Part of a small language model's weights.
Size: 8 layers, width 576, 9 heads of 64, vocabulary 16384.
Architecture: rotary positions, no biases in attention or MLP.
Training: a variant of Muon for these matrices, 612M tokens.
MLP neurons of a small language model. Each row is named by its layer, matrix (gate and up: input weights) and neuron, and shows model dimensions 32-287. Each number is 500 + 25 x the weight over its row's rms, rounded and kept within 0 to 999. Numbers have three digits each. A neuron's up and down rows have the sign that makes its largest values positive.
After each neuron's rows, "fires in" lists the words (lower case) most often at its 100 highest values on Wikipedia text that the model never trained on.

L4.gate2037:482500485542514495466519514500530486497486528505479501488498504562524525522525470515504496519474510522515490515514548512508503478483501485531463502539526488517506494494508468521449484521450473488488514521473502470488515498543471596516528444548517528490492505488542517528486521484491495519491482487490458501468529497471517492510479511467548499510480476488519485470533523478496516522508512431520518526432471494491494507488486446535471481511486485524492513459476521495497532497445515475536512496537500470525533542534503494497469491503502502505507474508498518550496523502513525469550528518507510441512563457509472500463485536519510490469507477511481485486499489503508512498489500476501517526539513485519498526458498496524449434524482471510481475493501478515535462475515481
L4.up2037:513541508473517467465538468533462514453537483483502486545494510517498480517485483514488481540551453453507512516490522517532497518499537470508510463498545484539502441506459510498471482529508511486471527474511495533505495459477496467471522490514477487495506533473492491515445518497525512488469484481540489497500489511494535496501494499514448467497493500502476510524480475483481500450493520466489519486494531457463471446485497490483510471472475497518466472490497523501487512507474483511534479474509525480509554468479490467478443463491541480522546491470504563519513508486493517491542521503496524511528503511484467508519480552504531482470477506470466542457498434487490509501526482495485523511482560490500469515526486516518497512458489460533517474509545492447497451550506566
fires in: "after", "who", "following"

L4.gate973:535532507511491485466484472502555508487507513469501523485456486506470564489473538500463474551482489503492478482518507511521503485472502449518553510511507543504515505511488506475475458538495486485514510505444514477510513471468511526493472488492508502471490502504529495493473509497516489508492524478500506493543515462497504494515468494477568509500509504484484544472498469524463531527535520495510470487496464488469493514489499549501512504428499448481469476454508480543472486480479514485502536487473508479529544481517498498485469520486494519497487488500514477516467505507522478544502497461487547522516481523485490536480531554498475486529490522513502511513493524471519545495528494508505506460513542523503477465498517483473539503505530506464493508450538506516499535459476485
L4.up973:476509519480490543542457515500539482513512486487531529471485501474467483496525533487524485505520504497510490493458520449530558498535499531494493474496470519490500475491513479511455498493503498516531530465510508491518462498487504477496486484502536530478515493464512488508494491508502530465507520540503466495527526536493483494493507513513508481485564503512511485530483470485530477509510505500504503506500522504507470502503492500465453501550460482497470481496482551512522520490499477502468527501517517494488513518436485499498513496450516489506506531497538482454505542465497514507493485429516505499509494474507494457446489477456536500513432471501475521496510480496446498536503461500519532507480459498543499483488470508482456487518485479452506526531506455460511514514457502
fires in: "which", "as", "that", "while", "who", "what"

L4.gate1692:514537487499535496471518502483489504486499481469508504476463456454470543517494528513523504465526461480521499501564460468467487454507522485471505491503500497509530492483478486554473477501528480464537516509482490498500507438522519480497509517503533447493462514466508524480535478478465493500505499509564508500455448522529498534496466484500527462486495499476540507520497507531505514507507487495530518486464483532544518532505464534525494473505483499507520500469498534452443474505507494504455483543485452475489483510481519515511532540497506532428512530507495491530519524490483468468417498461492533516508480463534520512500534460469471523521528488491498490514522482494471468463506495476514510516526504511514511583491472510496537542509500513478470519484513472491513517500484528
L4.up1692:462509484516477513468470489487542466508508501507438490473473515502452482488510501478496489512568518515509525503514494530440498491487476520461521493507505523476518503508492480476507522508496465554484476496477518520514469475459491488504499496505523502492457505495465497527528498475460495521515509547534469516508503496537515477480532504485501552457527524515505489503491463477568436507483523508508468515512497492486491509467539499480501518467466516515439511471471478507476510504460530515492490523530494512512523482504509467461513485503472507501512491454551469478527495550513522528493494487494475504528436514485479524472492497513460505527477440485458482528518533474507508525536470456521490510534494517489525488510506514466487499493488501491473493536505469529498451483505486
fires in: "in", "by", "between", "with", "from"

L4.gate1929:497488512518486492527509507534470495475542476479466521489487444448559521518499502450506463489540496508519506488533498463526500458521486502524481506503476495472471535511480504525524489487508487520540533507496468497482483499513519458506498468534474491502487507523541493537524487561542513517509489489524491511482530511492516491522464512526502498501463487511540488494478532478524498494540469530472496524510473470486492504484495496502456496515509521508476490469502543426519480469482518523498467465538504506557494505506477471522470477530540508471560509504508530554464460511493563498458520505493457499516490486482486442504516520520537533497487512540518511486511498489533484474499497504477516493469512480513446506515556482518505503463495490498486472540525524525496552471500490
L4.up1929:479504506517516503513525522538527491503477493530499536498529444448515483522486506520553495483466495508504527536488560559539518547510522472475525557514524492508515492491481582512508484506531487461507485554504539499510510488496488446495457486550431508452509512520483489515511508501485483507493510505468537490529479447544520492498488513507518468491512490488505473502535494511528456521516468516507534523504484505500500527533497514499501484481512499538476450498490477487503514475547516502513518495510529503476514447517539506515487521491485467493472488507527508497490460468468466506555507503481504515543490518450508493500488463524468499499492525509508483479522470469538530484461480543499497491534480511485491490514525427517520451491546492511490532465523503555480492477500499
fires in: "in", "on", "for", "the"

L4.gate3:450504456484511501519499539507502529499486471492487506501506473507530465519469473467531497502520478540505467516525476483524508475558506523497498511507443489475476512525550523509507546493528507520513467513500541509452492480520487519501487448505484473528481515469518488486501505465542523476437530492527484511520491526468500521551506499479460508539504503466558464464496525545530481496487467486529501499477539496530491465499548510505513504488520518477512465509537474514533439482485540489475488511485488537499466496509486511497508516539504495482497513491488480482531515500501514499496497460523504457505505522508490513484506524512508531496491504545491484495520518492514491481483463491502558491460477517501521485521504495507468545466456512456490545486519544472501531504471489
L4.up3:483546463443448492515505463493517518528523496466484513495494498496494509530479470496510466525521515523525498460459530509502517487520482458496521499491522488527486502474522510553436482497436488500524512482497484514504522518507486518471493546515480521511475546510491492514487537490526491551461549501472491491485488489446482488529503486491501480512519520485502477482488476530484534486499506464495450514481453506492477487495475501523497459453490538457542500481499524510494512529495511517502456532490493523508524483548501497486516493517488501512461488497471492530492520454505508486491513515479525498534515514498504537504519495503475514516501501505521478479519466489538514527506477480477519478506523504507508482483512521494499448490486515511497503505508532491491512518511533
fires in: "i", "it", "ga", "you", "after"

L4.gate610:448480494506485503505490478467453491527498487505497498523508531513454540529497488493522497540521519493518487483525473467492492507478536471470491463478496510502474531504437518481514488515469498519523498511507512469472492503546455476485497501518502513517512490553490439535512522504510501527468500470467493515503444534446513519518495517484539535547448479551501513536490522521492479503519516525445486529494482502531439458548479520490522500463477497496513550518578504488541517473493465493484485489516474477459514443544524493488480510541473498546484529496525493528510498488497506466463497507516510517501489459509516508491462504489535540511475528529495489503493530510537475501499470516496493476493499499504494516494456462455525510541521481444519444445492515513468507486523524
L4.up610:489521508525515496512531497486515545523552524506532492491505507478482525464460450500517501506532527466493490502522511466523468502463510547499432493504473461505502554500455556469541496546477483498511536500525496496530489492550480480503538452491498490518523508512538532486522503472519505518540505508532510541534492474469482484487512535505529515488469476519494492514507474500492500531515474449471475550529470479511428531515455463474462530464510499552523516498526494513470492496508486542511492534547498487470472505513492477513462453499515473503480512486519502484512470465514501489469516493467529486527489501507529485461512520497470525529482517516516525561501514471561517474485489450526503511503491549473478512469526488503478499498505463466488495481547476516502483490487510
fires in: "of", "the", "in", "division", "defenders", "on"

L4.gate278:505498488503480504510553452525493482495510487465530473495506512529496473527512508509559517487519521408508452520521494499550464503486497477477487522492515521518498538458491515473462507502496522508482479446498478467482508449531498466491513487533517539507473484492525497526496513442506485517504527492441488494516483482439514500464557515546508466461499490500536473476506493530568516495522503538479484502517494489518535524494480517498521478454534526480519548513509468471491498492466491535539512487527487483518523502511532511512481507472481464476537517519460466472510491506503519493519500483515478512470510462518505517501464540443515517530483524510505455498499515504518524526477505506496506506522507521482481531487486489518467508520487481480474506527540505455487451523498507
L4.up278:512521451515540521461497514515517496478497508527481496531525499500490482524484509515507455480503501489477499530500495449524480479486448503512496494479479511498495528492450541487466516517504467481501483517484522496500480496456523469467498561475506497516497483494497509534446528477517523491524458466503507516500527505439495450500507478489480471546498497534509496474518499503512478515464520496496528499509463500482518465517465510473478506470480496495490529499495498511516513468465459521506488521478496517488489494476513509521463492496487482444490524489498493491522485541459462484441511533485478504493491483504492506472528508485467546532489527480499519523492499520465507492488509480506484547503512509460540506527551478509540449546469538506479517477508467482517525496526550
fires in: "in", "september", "march", "may", "october"

L4.gate1153:540543469509526505493462516469473480501485518463506487462509486479526491515468511490510498478513513451510510508485469474524465494519508486486506518454506527493506574466547504516502532473499459438473508532522496511481499501494524522487472462497531509519534513530531495533511476523503510559505511507530501470506543496499518452501512535489484505540503497534479494520504508473472467487466515488476468486508504493479510526525508513538509498485513473491482510530504509479491513504480490489510469487476476503500487531471501535527507555508484506533460445481524469519480496567492512511480539551460503532447475530504499489496482516481470499528442486501483535501521495483535475525502460517510479501487500512521524480470525499476545501446512489514510462484509455528536464504463513
L4.up1153:525545436500509469516460511501472482521523528518546487515472469478452464526508503524515493447471493541519520495492536513480477513520463490456458492476455481510467505502503538521487514516510477509491512548481501494483482509513493495475567534522528477506513504503511499528527490492506543506474508517502502494509477475530515551486546453529511498475494467488499490494495466504494482485469515502539523513439474500463501513491502492492498515500532507477506486485524502508482514514502517510506530488481488506448521522480469543532516536514499484471497475489526509493477498527538473486518491526499474495547453468495476470458521548474526494510467464522542485496501492506498474502539541543555507495527502491561508508520511480459478534553531482494447518489491490466549480499524488
fires in: "of", "to", "from", "against", "with"

L4.gate823:550518525529500510488495474509485477454544549513544519515501448417434519466505510486509449534540502500481530494485538491526483527499511479501525508517470506515499500473507499530503464460491496509510498485514484512488515529495549479513495546462554512498453531504512498517551509481527507463469509489486511531486528537525529516536546525532554509514528483482486556472546509554481530523492493515487499485461498492479478524510474534458495481488484504481481501478487518543486509505516519455488479452518466532493493487499471512510498487457508499449467502466506486497461507520491505459533491541526492517547524491514492542501490532533521486545531463513519498546486516532499525501494480531491510528532463523472521515493501509482488476495513500490514494488526495469533518499527529
L4.up823:524519443499499488484469453516450524515484503497492502523483527498454521473451476512542527506495473516453547504486476523524469477515511446532498486504501489497523513454490487587465449421482469514539525522530513529456493515459518541513531526533516505496507478513502497539474503489549460462544472491468509482509519492463583496500483526527490525488526544532522511468544519479493531497459509489526506500495509503533477546500492511505504507516514526481459480497528533512515497453518530514498495489463476496533489539483526498511520512513543487456508503501528535489467552501534476500513479519495517513489492520508494518505492509504449523553465508461488529482475485500488516487460521491477474478543477462478486511522469502506448521487511510495566502510510483503525491501486509
fires in: "in", "on", "after", "at", "to"

L4.gate895:517508507544493499478488482528504494484496514485508486454497521504479497480485488535506469490513471506492463502521488472447483520512474498526500531518509488468435527501486484483485475512483497491523493486474454522529513484490515500483522520476516518496519453455545517494499470520499533504554519487519513486509476466477469490496492505501544494524457489483525491534526531498527505494532507523497494476538509513486531510461492503478491477530509457501504526440497543513509458492491503481451480492473508476479511480492560435540537479453498480460519525480458520475505480503491479510514577478480488509482470537514535502494483517495463499481529511505536454517512533483474465500548497511519508481514524484485488497484498458502543528502545503499526486499445492524509471536511518
L4.up895:534548520500529505520471487545529499434555533528476498414498467484541532533520503522507447482472479496521474526534522498455477505474523505537470478522472503540473504505488535493527484506488547495490531494492502485518491468511517498471487474489529492477535512499496550521511472514505489527481504463548540528517499501486518511490497500499504424504512471480471458510510493461492545508520520519489495489453506509517491522480473475470481447501483518472474536482489516556535503507491502507498489478483492473487475464515502445533516469506490477435476501494505515464494495507492548516505532479491533518477488482482497488507487536532455537480503509517496446501507476508488503525460525506497542461459517481541499491491493432482527510505510453481545481509509461485511444522451481
fires in: "in", "to", "per"

L4.gate530:505506487507507474501468456473506513455518485476500513488500481464489501469504468532482506497477460478528476403513496475462492506495453532482507475554498449490487467523516524541533521461553507485458456512537531497522470542495537510498516531535492513535502495472517502493502508462494513498515497516488499504479516479488541530522465494524486500493513496519500503519528555509549545456494474513510500523482476479440512498499500490492508456503499523535531481466486500515505484519494502504470504485489525480524488492496510479509487540473495468510499502491504470563486537492525500483526513454516512451491501514468491504575463521498477510518543476504494505520537496505490458510467486515532530457477457518522464490455485513497458485476466489523496536497529488520518456503467514
L4.up530:511484511542401480518518483506512495472503513484537518521482480465468480468506444468498507507443481498497529525506533516534474481495494485501525512473485495494502483518519542489536506497544539513529519529493480512489516483474518515504498520491527491516523502459490511484483504483510488486494519506434503519500490530511478466535471476537494489521475491474487497554512473499481531491491452514476481495406475511548515492489533532485501466546525491559533515511470489543459496517459502498525482479470505496545523472524499458496502511530471494499522516489457458491477506505497452516487522536508533531526513537559480519507473521444522511509542497474491527533545508529464479553490468483495487444508503508504494548490523515535491482483481525484508510500486511518522498541488512
fires in: "on", "in", "at", "from"

L4.gate1309:480545496536529453448512501526475507461486532525555515428493505480465512527488470501470495510508500506481494518511493496509475512494493488503530504526554519513480492465488503497492507531464519501545481487470434498478500513541529501515547542460480479497495486467502500500473452492510503484480468476507481508504503492495528507521494529458544478504456493505443482532546514477490533525488512502479489507508524522507520505506491518452507493479481444506450482489478546444486497529513505517483511495490500541521505457511542474486496513482473517527493502465473506503458525506515450532502492484509475436515514477511492484461507519500490500528495514486454484496506480512511511517477527474533478466518451516489485504477513491450512517540470512484552459470505494502512497469469504
L4.up1309:472491477513525505526524534479505487502482478478477500457510499512492490500501478481534532478500482502475516528480523538452512478530468544527514504500476533480516506501504519540465512561533546535464504544498504552465497471477508461499481525447517458460489442495477496569513460500476502495470462483524436522471524512473503522519516570559528440499480495473537496485496500531500526497533504534495528488486477508523501460547511498477504472480504466498535501464491490504525514536498481520522509479491498504476495524510494445491454507501490525490513506453540497504492489463478447517509502550497470509493471495524523534517455525520534503530498496510516520504510524455505510508543535515474463451498523520514574501544489487523514489536509507484499510497470491480514488475518559
fires in: "in", "of"